MLP neurons of a small language model. Each row is named by its layer, matrix (gate and up: input weights; down: output weights) and neuron, and shows model dimensions 288-383. Each number is 50 + 15 x the weight over its row's rms, rounded and kept within 0 to 99. A neuron's up and down rows have the sign that makes its largest values positive.
After each neuron's rows is what it responds to, as a language model described it from the Wikipedia text at the highest values.

L5.gate1405:51 52 49 26 86 61 44 29 66 39 58 72 49 44 30 45 50 40 38 51 49 62 62 72 37 53 47 43 54 42 45 57 60 45 28 45 60 28 37 11 47 28 35 13 35 52 74 46 46 71 49 49 39 67 60 45 88 59 53 63 34 28 12 46 51 69 25 66 76 53 58 62 60 26 32 43 54 64 60 50 53 05 32 43 66 56 55 63 52 37 46 48 31 36 32 49
L5.up1405:42 32 51 63 45 48 28 75 42 53 45 70 57 43 54 41 47 35 26 48 66 67 56 50 51 75 43 63 46 39 40 57 39 32 32 42 34 53 62 50 61 28 40 61 43 74 50 47 70 37 53 58 32 71 27 48 54 47 35 51 70 52 39 46 60 56 40 47 59 61 78 49 34 49 50 38 37 58 34 35 47 30 76 88 73 08 27 52 69 47 36 48 50 35 55 35
L5.down1405:62 53 69 41 43 50 45 36 63 52 66 40 48 59 30 51 71 57 65 69 55 42 39 90 38 37 61 26 38 79 42 71 52 60 46 44 44 74 33 72 46 34 57 23 72 60 40 60 26 42 45 30 71 57 54 70 91 40 00 67 50 53 60 75 76 71 70 59 64 55 44 48 61 51 45 47 61 50 66 29 60 67 53 31 44 26 34 11 86 21 64 54 65 68 40 49
Description: Mostly the • bullet opening indented sub-fields of Wikipedia infoboxes (• Summer (DST), • Density, • Official), plus plural -s endings (block-s, brick-s) and were after plural subjects.

L4.gate1707:51 41 44 46 36 66 29 50 63 42 60 50 57 49 74 53 38 38 45 59 53 51 40 27 58 57 74 58 63 57 49 50 79 57 75 56 56 18 43 41 78 42 43 29 60 47 35 49 57 43 63 27 38 30 45 53 53 37 72 79 68 34 43 76 97 41 60 93 77 39 41 37 18 56 57 45 76 55 72 75 45 54 72 55 34 39 36 47 73 58 27 45 60 70 28 39
L4.up1707:61 35 42 48 40 52 47 39 82 51 36 54 39 40 08 55 62 32 40 19 48 38 35 49 50 53 33 33 37 34 71 48 61 56 35 56 54 26 65 88 55 70 56 52 72 55 38 62 55 61 45 48 64 64 66 86 26 73 58 53 45 38 43 61 78 49 58 72 36 59 46 63 48 42 66 53 54 39 55 68 34 46 43 69 33 72 66 26 52 39 50 72 45 43 62 42
L4.down1707:52 31 86 50 48 74 51 48 45 61 41 53 59 45 45 44 32 67 37 36 64 30 65 58 51 45 71 31 55 73 75 45 75 43 68 56 42 49 68 69 65 28 51 54 43 80 41 39 66 44 21 37 77 34 41 61 45 30 39 54 33 56 25 45 44 39 53 61 48 49 26 35 53 51 69 29 53 50 81 52 45 59 49 31 39 69 39 52 65 67 59 45 61 50 40 65
Description: Fires mostly on "head" before "coach"/"coaching" in sports biographies, plus other "head" uses (heads-up, headed), and scattered word pieces.

L2.gate1576:44 66 76 58 44 65 45 43 54 59 45 60 69 37 47 46 65 35 39 31 68 48 78 30 58 61 43 54 71 41 80 30 48 38 74 54 63 43 67 45 67 64 46 56 72 52 42 34 70 65 64 65 44 45 61 41 70 10 71 34 39 56 54 46 48 72 63 50 46 49 58 39 48 55 48 36 33 49 44 78 71 65 67 59 39 67 69 54 47 65 65 43 41 67 54 50
L2.up1576:57 71 73 71 51 57 55 47 30 53 67 35 48 11 51 47 52 35 59 39 69 35 48 43 31 75 55 59 50 51 57 37 53 58 72 63 40 71 53 60 69 48 24 69 63 36 58 39 57 50 72 66 39 51 49 58 40 21 48 50 51 43 46 27 57 58 73 45 37 56 48 37 40 80 39 73 14 60 31 62 45 65 64 37 11 60 56 53 58 64 54 38 45 72 66 16
L2.down1576:59 50 61 57 17 48 77 40 63 83 56 32 39 72 44 54 72 48 37 24 43 41 74 26 28 48 41 68 36 44 57 65 56 42 64 48 49 51 55 57 32 70 33 63 40 54 57 52 65 52 67 45 53 47 55 54 69 60 49 29 52 76 40 65 66 34 55 49 21 32 34 63 55 46 30 49 33 37 57 45 99 47 64 43 47 35 43 58 29 53 67 32 52 44 48 56
Description: Main action verbs and their endings, especially creating or doing verbs after to or a subject, e.g. make, filmmaking, designed, wrote.

L2.gate1176:52 53 42 72 64 24 78 54 57 68 46 55 48 38 46 27 67 66 38 74 38 44 42 70 45 60 71 29 39 78 46 60 40 51 39 19 51 56 42 79 36 67 60 77 38 47 39 69 65 50 38 40 39 46 56 37 51 41 44 69 40 41 37 39 58 51 42 40 53 61 41 54 41 30 43 64 61 58 64 47 43 52 54 65 00 31 48 74 33 57 49 60 45 52 42 48
L2.up1176:44 29 38 56 62 48 47 39 57 45 58 66 54 43 52 35 51 66 50 39 30 71 45 64 70 67 70 26 26 58 59 47 28 55 50 65 39 33 42 32 44 61 48 60 54 57 76 80 50 54 47 44 60 82 36 33 61 48 68 79 39 64 49 32 56 47 41 45 67 51 13 39 71 47 43 56 73 48 39 45 42 47 69 33 36 44 60 18 29 37 48 54 70 69 67 53
L2.down1176:65 54 57 72 32 49 72 06 26 50 50 41 83 46 49 12 24 53 47 56 72 67 57 68 32 33 46 37 66 65 67 49 74 51 50 62 71 66 38 65 70 49 37 65 59 52 57 61 36 24 57 50 74 52 79 65 34 35 45 51 47 37 61 41 45 52 42 51 46 34 48 72 29 39 50 38 56 32 24 53 38 56 50 51 44 32 51 52 75 51 41 43 44 17 45 38
Description: Fires on the indefinite article a/an, especially opening a new sentence or clause (but a dense fog, A popular figure), sometimes two/three/few.

L5.gate1689:54 36 49 45 54 37 74 37 52 30 63 30 63 62 61 26 65 68 49 44 67 45 64 69 37 58 59 35 19 50 25 37 35 67 74 72 28 50 34 37 45 81 47 51 55 63 67 53 27 52 37 43 44 49 16 38 56 73 51 09 42 53 46 68 57 36 52 52 39 47 62 78 78 35 77 33 40 45 21 39 34 55 58 66 65 36 41 43 37 43 55 45 53 45 37 53
L5.up1689:61 45 48 17 48 58 54 58 46 59 57 50 34 40 46 25 76 31 62 39 39 77 44 12 53 36 31 60 57 42 54 42 62 83 50 67 74 05 40 45 37 48 67 53 52 59 36 21 45 39 69 48 50 49 45 60 26 39 49 43 57 79 48 36 37 38 50 49 95 45 49 41 31 48 70 38 35 65 50 46 51 46 54 79 54 27 58 76 31 38 53 52 32 49 67 45
L5.down1689:33 23 48 67 59 46 63 60 38 31 30 54 58 37 47 29 63 36 30 44 62 67 59 58 39 31 36 51 60 36 35 52 75 30 67 35 45 54 36 47 34 79 60 53 56 52 69 50 52 27 41 62 18 26 63 59 27 54 34 45 38 52 61 56 47 44 41 37 48 70 38 52 39 82 63 56 48 58 18 52 43 39 72 26 46 60 56 55 79 45 49 65 68 66 45 52
Description: Delimiters in stats tables and career lists, such as pipes and the "(" before goal counts; also mid-word pieces of foreign names (Te-od-or, Nov-go-rod).

L2.gate1734:58 50 63 36 62 65 70 59 37 32 51 78 33 22 46 44 51 45 65 48 69 63 66 37 55 44 31 53 74 44 40 54 43 20 33 41 60 50 40 19 44 63 68 49 71 77 52 59 62 63 61 54 33 44 44 57 65 61 86 55 47 52 34 63 33 22 50 84 50 50 48 52 48 36 68 54 27 72 28 36 50 63 84 43 62 36 40 58 56 72 72 55 47 52 35 63
L2.up1734:35 60 51 37 57 42 50 43 33 29 53 44 49 47 59 42 70 74 58 63 48 38 33 52 62 55 30 63 44 50 13 54 52 23 39 11 52 54 49 38 46 45 36 43 59 78 24 42 57 73 53 72 65 27 79 65 30 39 60 51 46 61 49 46 53 44 80 60 57 34 28 50 50 52 77 57 58 77 49 20 42 75 57 49 70 56 05 40 32 58 37 23 36 42 55 48
L2.down1734:55 60 59 72 55 50 56 56 36 46 30 53 45 53 40 53 59 50 41 47 33 46 79 58 35 33 51 38 61 49 28 27 50 17 55 54 57 22 37 37 51 62 42 36 82 64 54 43 62 50 40 50 46 59 55 46 38 45 39 36 51 65 46 43 41 34 50 73 56 44 30 80 78 42 65 48 42 60 52 23 58 80 31 38 62 61 14 44 48 89 44 41 51 57 29 65
Description: Opening pieces of words or compounds whose ending is easy to guess from context, like Pre(dators), high(-rise), back(ground), hard(line), Com(munity).

L2.gate1006:44 20 78 59 69 65 69 31 76 42 47 41 61 60 46 42 35 51 69 35 78 86 68 74 49 57 71 65 46 31 45 52 49 51 30 41 68 54 48 63 32 56 34 54 39 70 43 47 65 40 70 65 36 44 25 31 60 55 64 34 50 73 49 43 57 19 58 58 66 64 50 56 61 45 62 52 61 81 57 37 41 39 08 47 60 37 39 13 75 60 36 65 57 64 50 51
L2.up1006:54 22 32 43 53 52 61 25 49 43 46 62 54 43 35 29 32 70 52 76 72 73 61 44 54 30 51 46 10 68 47 27 57 35 30 28 48 53 47 82 49 48 25 68 51 85 40 61 49 24 65 21 41 57 32 46 58 47 59 46 41 32 37 46 63 37 60 70 80 55 17 57 33 56 37 45 61 55 26 59 34 59 49 61 48 61 36 50 57 56 57 39 52 71 61 48
L2.down1006:35 47 43 31 50 47 27 51 42 57 48 54 66 53 60 49 31 53 25 51 29 42 71 56 73 38 51 51 51 51 52 67 44 71 38 36 51 36 32 40 28 31 36 28 46 69 63 35 47 49 36 47 26 57 46 47 53 26 68 66 71 37 39 34 51 27 57 54 50 77 32 77 58 27 49 43 53 49 48 50 48 27 50 57 70 73 63 40 29 44 53 40 54 59 48 64
Description: Mostly the noun number in "the number of" or "total number" phrases, plus related count words like population and enrolment; weaker hits on scattered mid-word pieces.

L5.gate710:71 37 58 79 51 36 46 50 20 39 59 52 64 34 61 73 34 61 50 48 32 67 46 69 66 40 63 22 59 55 55 54 47 24 54 66 39 49 45 40 39 21 59 42 81 79 47 77 73 67 40 65 33 50 49 36 59 46 49 54 72 46 29 75 59 53 55 49 66 50 76 38 39 69 33 46 39 74 69 57 37 49 37 39 54 32 58 60 54 04 45 37 39 58 49 62
L5.up710:67 89 60 30 63 76 42 78 51 30 61 87 68 27 35 38 36 65 45 24 42 29 59 91 56 25 52 47 46 47 58 59 58 53 40 57 39 50 41 45 41 46 26 35 45 66 65 42 33 46 72 62 57 52 37 49 77 21 19 26 42 58 45 45 45 54 71 35 61 43 53 54 58 69 77 21 71 72 77 58 44 36 55 47 39 65 27 55 49 57 52 56 22 40 34 56
L5.down710:61 52 43 53 52 37 24 73 54 42 70 57 48 46 52 24 64 48 55 70 59 41 74 86 62 27 67 56 62 47 51 41 19 34 42 44 34 62 48 38 31 54 39 51 31 50 67 31 43 21 64 49 61 54 30 27 41 36 90 41 68 41 45 63 77 74 46 46 41 57 66 43 51 52 35 66 43 50 58 47 67 57 47 38 47 49 58 71 67 31 74 52 54 56 56 33
Description: Head nouns of a new clause's subject, or the preposition after them, just before the verb: "The purpose", "the population", "main focus of"; also stray mid-word pieces in names.

L5.gate2:62 49 44 52 31 65 52 71 50 43 67 34 42 29 69 50 83 49 82 67 64 70 80 20 41 50 42 39 36 52 62 44 43 62 29 52 61 61 60 86 45 59 72 39 40 36 49 13 68 65 45 37 41 21 27 28 51 52 63 61 92 47 59 68 51 30 58 78 34 64 63 49 68 48 60 51 40 69 54 51 69 38 69 34 45 49 55 47 32 73 81 36 37 73 59 35
L5.up2:58 52 47 50 48 72 51 33 46 48 57 30 81 55 62 45 31 43 61 34 76 60 26 58 34 66 58 64 58 50 68 37 46 77 62 67 46 45 53 61 32 27 46 72 28 52 47 12 53 17 60 34 51 45 51 39 43 46 44 33 32 45 25 67 76 48 65 69 40 49 42 74 41 43 36 44 47 48 37 58 65 41 54 46 45 54 56 62 39 60 41 51 36 31 64 09
L5.down2:71 58 44 54 52 66 46 41 42 65 75 46 63 49 26 43 62 66 29 45 61 70 56 44 50 42 40 43 40 45 62 42 36 36 63 66 70 47 66 58 40 44 50 39 32 40 41 21 62 68 52 52 73 60 54 39 61 58 53 42 24 24 63 61 23 62 57 59 50 26 51 57 32 34 38 13 50 66 57 74 51 61 44 53 37 38 52 32 60 66 83 39 05 46 66 42
Description: Action verbs that expect a following object, mainly make/made/making after "to" or a clause start, plus "called" in critics' quotes and built/constructed, also mid-word verb pieces (dec-lar-ing, mer-g-ing, exca-v-ation).

L4.gate1252:45 53 30 29 70 70 74 33 62 40 37 38 61 35 48 42 66 53 37 63 50 58 49 46 51 45 58 59 54 71 70 63 45 52 62 61 32 81 18 37 44 37 23 41 52 58 29 41 71 61 47 60 47 83 46 33 37 35 53 64 53 25 60 59 65 65 33 81 30 58 42 60 69 62 45 50 33 45 52 62 55 53 84 59 42 57 37 72 47 39 53 64 26 47 84 39
L4.up1252:76 52 43 43 96 29 54 19 32 65 65 51 23 47 53 53 47 54 34 51 60 62 44 74 41 49 35 34 67 47 54 37 54 39 57 50 41 59 56 78 54 43 23 19 66 68 37 38 65 68 44 68 52 23 67 66 41 46 64 25 71 55 42 47 52 48 48 50 50 38 43 36 32 28 39 46 48 34 64 50 48 37 49 48 14 53 15 38 08 66 48 83 91 42 21 16
L4.down1252:62 43 54 51 26 44 50 47 44 48 65 13 42 95 60 65 57 51 47 49 57 52 47 68 44 34 54 75 70 39 54 12 45 53 44 22 63 59 60 45 55 00 40 46 35 46 39 55 74 73 36 54 67 62 80 53 71 56 41 53 54 46 54 83 55 66 45 60 25 42 29 62 56 40 55 76 66 43 56 33 38 37 65 58 49 28 44 43 57 26 44 54 41 48 52 75
Description: First token of a new line-item in infobox lists or table rows, after "- " or "|", e.g. "Binomial name", "Client", blank table cells; also weak hits on "its" and "same".

L5.gate699:68 65 18 64 65 52 68 66 24 46 39 38 49 46 60 45 45 65 46 54 34 39 31 43 56 35 66 29 35 57 61 56 29 62 47 60 37 43 19 59 47 67 66 45 31 80 44 53 28 65 29 64 51 37 52 31 63 41 49 50 55 64 87 46 43 74 41 54 40 41 29 37 30 52 41 55 25 42 62 48 36 59 32 38 35 62 82 87 67 78 81 42 23 60 35 40
L5.up699:49 57 29 41 83 44 56 56 28 48 53 49 64 31 50 60 16 60 46 65 36 53 09 56 48 65 61 13 76 52 54 43 20 35 65 61 16 43 16 53 66 44 35 43 49 53 39 32 20 38 40 42 65 57 39 67 54 48 85 68 44 66 61 36 61 61 60 62 27 40 21 30 55 68 37 53 46 48 63 61 44 70 64 34 36 39 59 84 42 90 55 67 41 57 40 52
L5.down699:39 64 52 61 48 33 64 50 54 52 44 72 22 42 78 21 53 49 46 53 51 25 53 49 56 44 59 48 38 56 45 46 34 30 72 23 38 69 43 66 47 50 60 63 32 62 61 68 42 39 27 61 21 50 75 53 46 49 25 74 62 42 68 53 57 70 30 35 41 32 52 44 36 49 53 67 55 28 29 66 53 52 48 60 41 39 30 38 18 74 61 29 50 50 12 45
Description: Loosely related short tokens: the article "a"/"A" (a year later, A remarkable), plural -s endings (generations, populations), and periods in lists, abbreviations and tables.

L2.gate1805:51 35 29 40 68 66 65 67 51 64 67 35 38 48 38 56 42 59 34 64 90 49 53 42 46 77 21 16 47 66 40 46 54 28 66 19 43 60 49 65 88 61 50 68 64 79 65 61 47 37 30 39 65 67 53 60 52 57 48 69 56 20 44 57 67 59 63 38 30 51 27 68 39 82 55 59 59 39 74 63 38 42 51 53 47 47 51 57 59 30 67 44 53 32 37 60
L2.up1805:26 42 64 61 63 39 78 62 50 49 54 48 45 33 36 57 69 63 46 35 64 58 40 46 43 53 40 37 61 61 67 48 65 26 76 47 57 31 43 76 39 35 49 45 59 62 88 38 55 32 32 84 51 67 52 45 30 59 42 28 79 34 49 48 47 31 59 48 25 46 38 47 55 58 34 37 55 28 45 37 63 49 36 45 38 34 10 77 36 34 55 45 20 47 43 70
L2.down1805:65 43 28 52 52 49 52 43 75 35 64 50 55 43 43 47 37 59 39 55 62 65 57 39 32 81 37 05 34 69 40 29 42 59 75 32 59 43 60 45 45 36 25 55 59 48 74 64 38 57 35 42 72 69 49 43 49 69 62 33 34 22 47 50 62 73 74 41 38 69 43 59 46 67 30 55 80 36 67 52 32 35 55 51 52 46 45 33 70 19 51 34 76 52 18 63
Description: Colons, dashes and brackets in Wikipedia infobox and list lines, such as the colon after "Class" or "Summer (DST)" and line-initial "-" bullets; occasionally mid-word pieces like "ant".

L4.gate1635:28 56 38 55 61 55 42 53 70 35 53 57 44 41 44 62 53 56 47 42 46 42 57 62 64 20 71 62 42 70 33 53 44 63 57 64 42 50 48 23 34 48 34 40 54 65 45 46 52 32 33 56 09 15 19 75 50 26 55 34 64 46 51 45 76 51 32 40 38 54 57 35 56 14 38 32 67 63 59 36 55 65 38 62 61 61 60 80 82 57 66 39 35 50 29 53
L4.up1635:48 55 68 68 44 43 64 34 35 21 27 81 50 56 43 54 81 60 57 52 30 53 37 38 38 74 38 46 61 61 68 45 49 55 38 65 28 45 52 53 53 53 60 43 48 66 71 54 23 30 72 58 56 45 20 38 30 51 21 63 59 87 53 73 67 52 49 70 71 32 77 57 38 43 61 31 39 43 58 53 49 19 39 26 54 58 62 28 18 61 68 55 85 66 39 46
L4.down1635:23 44 45 34 51 33 44 33 51 41 38 58 57 55 71 47 44 56 68 22 54 33 55 26 70 35 67 56 52 70 24 46 74 89 60 53 42 67 39 43 58 43 49 69 66 44 58 38 50 43 52 60 44 61 56 75 49 78 38 22 36 40 76 23 51 31 56 41 59 48 33 53 40 53 66 56 19 26 39 43 35 71 53 29 52 66 63 44 60 56 54 44 38 35 31 79
Description: Separators right after a number in stats rows, mostly the slash between apps and goals in footballer careers (21 /), plus commas inside numbers (4,563) and plural -s after counts (assists, seasons).

L2.gate641:27 57 61 55 71 51 46 69 67 52 46 53 50 55 54 54 66 39 38 52 39 50 62 62 46 61 39 63 48 58 34 55 49 45 49 21 60 56 32 48 54 38 74 43 68 58 38 54 67 63 42 78 37 60 54 39 52 48 41 33 58 76 63 41 58 47 20 62 59 52 50 14 43 47 41 54 73 33 54 53 37 47 64 66 19 50 53 46 46 62 36 51 17 85 59 20
L2.up641:59 45 51 61 36 51 43 48 66 46 71 36 21 52 34 55 73 55 45 55 34 42 39 39 43 61 24 69 29 51 43 52 35 37 43 47 41 29 53 34 71 47 74 45 65 60 48 55 42 40 37 31 78 77 83 42 67 70 45 37 17 50 58 49 72 58 70 46 72 63 56 45 84 57 37 61 69 45 62 33 72 51 48 49 44 37 40 48 64 65 79 33 49 72 60 35
L2.down641:56 23 53 70 36 57 27 33 32 77 34 37 55 61 45 40 66 49 49 40 30 48 49 40 23 38 44 37 60 27 40 24 51 32 54 50 66 42 48 77 43 47 35 51 56 18 50 47 66 99 45 60 22 48 67 68 99 29 29 24 33 50 68 20 36 33 64 65 53 42 61 54 43 64 67 35 63 77 29 53 42 42 57 34 63 60 52 35 40 22 65 29 64 70 71 43
Description: Mainly the bullet in Wikipedia infobox rows such as Area • Total or Government • Mayor, plus word-internal pieces of rare names and words (Meta-mor-phoses, Mon-o-plane, Fle-ish-man).

L4.gate1228:64 26 33 53 55 56 24 56 47 52 49 56 62 56 65 60 52 55 50 32 48 41 45 87 67 71 46 56 64 62 43 16 65 14 59 62 38 48 69 56 68 74 39 66 41 73 53 36 64 48 46 54 72 38 57 31 54 59 67 64 46 35 72 51 70 65 57 48 60 47 45 45 30 38 51 51 54 49 24 53 43 67 65 45 27 33 52 75 52 50 54 40 49 85 74 34
L4.up1228:53 50 32 47 51 74 43 61 44 50 49 57 38 58 81 36 36 50 39 43 42 56 50 58 68 65 41 40 80 62 31 43 65 34 87 63 40 53 59 42 65 46 44 45 50 60 38 21 64 46 40 55 58 45 49 51 64 45 67 09 35 54 50 57 41 47 11 41 37 32 55 53 43 51 73 64 14 50 50 37 38 51 46 64 21 43 55 36 46 18 78 33 50 98 79 41
L4.down1228:59 53 75 72 68 49 61 49 55 46 50 63 27 59 90 34 65 40 25 34 53 29 48 71 33 51 73 50 59 65 54 34 44 47 76 55 43 49 68 47 43 19 50 29 37 28 57 44 51 52 49 45 48 45 62 46 67 39 43 40 45 35 41 33 50 50 33 18 66 33 40 62 23 57 52 62 37 54 49 66 71 63 27 48 42 44 53 82 52 45 70 38 43 39 26 59
Description: The token "a" or "A", mostly the indefinite article after verbs or prepositions (is a, for a, as a), sometimes a word-initial a-piece like aquatic or Alessandro.

L4.gate130:44 45 81 58 72 25 29 29 35 72 63 41 28 41 48 51 46 72 61 46 49 53 48 74 89 44 55 28 60 48 57 99 58 48 43 48 57 53 16 34 74 34 47 50 41 51 50 48 16 47 82 24 61 75 53 46 53 67 60 39 37 67 64 47 99 57 33 49 38 68 50 84 43 35 58 44 62 66 24 50 41 63 65 30 53 65 39 25 40 53 40 54 46 40 54 63
L4.up130:77 48 87 55 48 44 52 34 57 54 55 64 49 44 55 65 71 60 59 65 45 77 40 54 59 28 60 61 45 50 55 68 35 34 50 57 58 40 61 33 64 35 65 50 48 75 39 41 60 67 48 62 61 51 47 51 53 56 48 31 54 76 54 50 84 41 37 51 41 57 70 64 32 46 53 33 60 46 47 68 44 58 70 40 54 56 45 35 55 41 39 49 03 40 57 88
L4.down130:52 79 46 34 49 29 54 33 41 74 54 59 39 44 30 31 63 66 66 63 39 81 41 35 55 56 45 47 59 63 42 46 54 55 49 41 43 59 77 60 48 42 43 61 54 62 82 35 54 51 34 35 65 25 61 45 55 50 37 50 64 47 22 53 53 31 33 64 60 66 49 47 47 36 59 61 46 30 52 51 30 84 28 28 40 66 53 44 00 66 42 28 53 71 56 47
Description: Tokens inside a parenthetical just before it closes or continues, like separators (; ,), final digits of years or units, and the second item after "and".

L5.gate1729:44 60 69 83 52 47 56 38 56 20 61 59 33 38 33 69 99 35 69 30 39 72 29 22 21 35 38 62 50 44 26 52 49 69 29 43 46 65 23 54 43 32 52 32 39 58 53 27 58 87 44 58 70 35 54 43 52 64 42 24 37 54 39 73 58 59 65 53 35 64 29 54 56 53 67 51 70 51 38 49 52 45 28 53 83 60 64 52 50 50 28 65 73 43 49 38
L5.up1729:30 49 55 46 42 19 40 31 49 29 41 58 53 34 30 18 75 45 59 58 38 51 60 52 37 18 47 67 59 68 64 61 64 21 36 38 58 50 66 50 43 46 49 17 50 58 34 40 42 62 52 51 64 42 58 32 53 28 61 51 45 67 33 63 66 67 36 93 68 63 34 47 62 40 42 27 53 43 29 45 72 50 25 52 71 53 54 49 58 51 52 53 70 34 42 61
L5.down1729:57 55 52 64 37 64 39 66 55 52 47 70 59 48 39 66 57 58 50 67 52 60 44 52 41 38 46 49 37 22 21 59 38 67 54 53 57 11 32 24 30 58 41 59 59 54 41 37 40 60 28 40 38 59 31 35 81 37 84 45 32 45 39 69 44 52 48 38 66 57 76 46 40 41 58 49 59 58 37 84 35 42 19 56 61 77 58 50 41 33 42 63 56 74 47 53
Description: First words or word-starts of compounds and fixed phrases, often size or position words: head coach, light heavyweight, heavy clay, high/highway, out(door).

L4.gate1203:60 45 35 42 57 71 19 45 47 58 23 62 51 61 43 36 57 81 47 42 53 34 58 54 85 57 53 43 38 51 38 55 54 67 47 48 31 71 60 24 59 59 65 85 47 61 48 52 58 54 57 38 65 19 56 54 74 35 54 37 29 39 55 62 73 55 32 45 38 51 49 31 39 88 54 45 58 41 64 52 42 30 59 33 79 55 74 31 45 66 56 64 36 58 51 56
L4.up1203:60 67 51 66 84 39 27 66 70 39 48 49 62 44 74 83 55 37 74 34 56 46 37 67 58 37 54 59 45 60 23 59 51 64 45 63 45 51 21 59 31 52 47 75 54 65 66 35 39 51 77 40 52 36 53 42 66 60 56 40 39 29 71 49 63 24 20 70 72 54 54 54 38 66 37 71 34 77 32 70 67 51 64 36 34 29 77 32 31 40 46 73 38 36 28 47
L4.down1203:75 48 52 42 42 16 41 43 32 31 27 58 39 27 44 47 57 43 59 75 47 38 55 59 43 43 56 38 55 64 63 76 42 43 49 30 22 36 65 74 27 50 45 53 54 41 40 62 48 49 43 86 47 43 46 28 29 56 39 43 23 53 56 39 55 53 50 27 49 46 45 65 48 54 40 61 54 24 44 53 54 24 63 49 40 59 35 46 34 35 60 26 35 52 46 52
Description: Word pieces ending abstract nouns or mental verbs about purpose, focus or understanding, such as incentive, goal, focus, perceived, understood, regarding.

L4.gate368:55 49 40 50 49 48 55 64 51 51 52 59 58 51 58 64 53 50 88 56 66 53 64 52 66 48 41 61 55 41 39 71 66 44 58 35 50 57 55 49 68 45 70 47 56 15 50 41 49 46 48 26 53 45 79 59 63 52 46 35 56 74 43 70 43 44 67 67 65 28 65 45 49 42 65 52 73 42 52 58 71 61 62 34 46 40 73 32 65 42 61 72 52 53 87 64
L4.up368:53 58 61 54 77 70 67 40 63 72 48 45 70 52 48 43 57 51 34 44 44 67 79 21 64 35 68 43 50 40 55 25 66 58 57 60 50 69 54 88 50 42 57 67 24 58 68 55 48 40 62 45 52 47 79 17 48 55 31 49 59 90 71 36 70 56 43 31 42 37 48 39 29 47 62 35 37 49 26 57 36 41 28 44 55 21 47 50 51 29 42 36 41 54 41 20
L4.down368:49 32 72 37 37 71 46 50 38 74 67 33 69 52 78 47 69 39 32 50 54 41 34 30 42 45 61 56 56 48 37 36 35 50 34 53 48 46 80 23 68 46 51 53 53 73 55 84 26 58 45 44 24 53 52 42 59 65 82 73 59 73 40 24 61 33 80 52 55 70 59 69 59 30 61 68 39 39 54 65 41 61 28 67 41 42 39 24 38 52 35 43 22 71 59 53
Description: Main verbs just after a sentence's subject (often he) or after to, mostly made/make and helped/help in biographical narrative, such as made his debut, helped lead; a few stray word-piece fragments also appear.

L5.gate1370:76 52 63 75 34 59 45 50 58 70 41 52 38 52 40 46 38 49 64 58 32 25 41 65 56 54 42 45 64 48 50 50 43 47 37 51 42 46 38 26 59 43 64 66 65 45 34 42 57 72 46 44 85 50 54 57 27 57 61 21 33 67 43 47 77 58 39 64 41 34 69 49 55 39 65 11 57 52 60 41 13 60 99 49 73 47 39 33 58 30 61 34 35 37 68 68
L5.up1370:69 28 34 38 46 46 51 46 26 26 37 69 52 18 51 80 43 41 55 22 42 48 64 77 38 57 58 78 40 59 42 52 54 30 59 72 70 48 67 47 18 33 28 63 51 38 64 28 56 60 48 27 51 81 34 49 46 46 45 22 51 58 50 51 37 47 57 40 36 37 42 42 49 57 37 82 20 61 27 47 65 56 52 47 43 62 62 52 26 66 33 57 52 87 36 56
L5.down1370:17 36 47 30 07 68 48 43 58 57 72 35 50 66 73 43 55 48 29 29 52 54 46 43 53 23 48 74 48 49 43 35 67 80 22 39 41 44 43 81 49 58 38 47 46 43 44 55 54 66 48 51 29 38 67 31 63 45 63 75 49 64 37 29 32 31 23 49 36 54 39 57 57 48 42 61 55 53 53 61 62 51 36 67 41 25 58 76 68 48 56 57 38 45 64 11
Description: Tokens partway through a delimited span: digits in year ranges or numbers in parentheses (2007–20|08), words inside quotes, and == heading == words.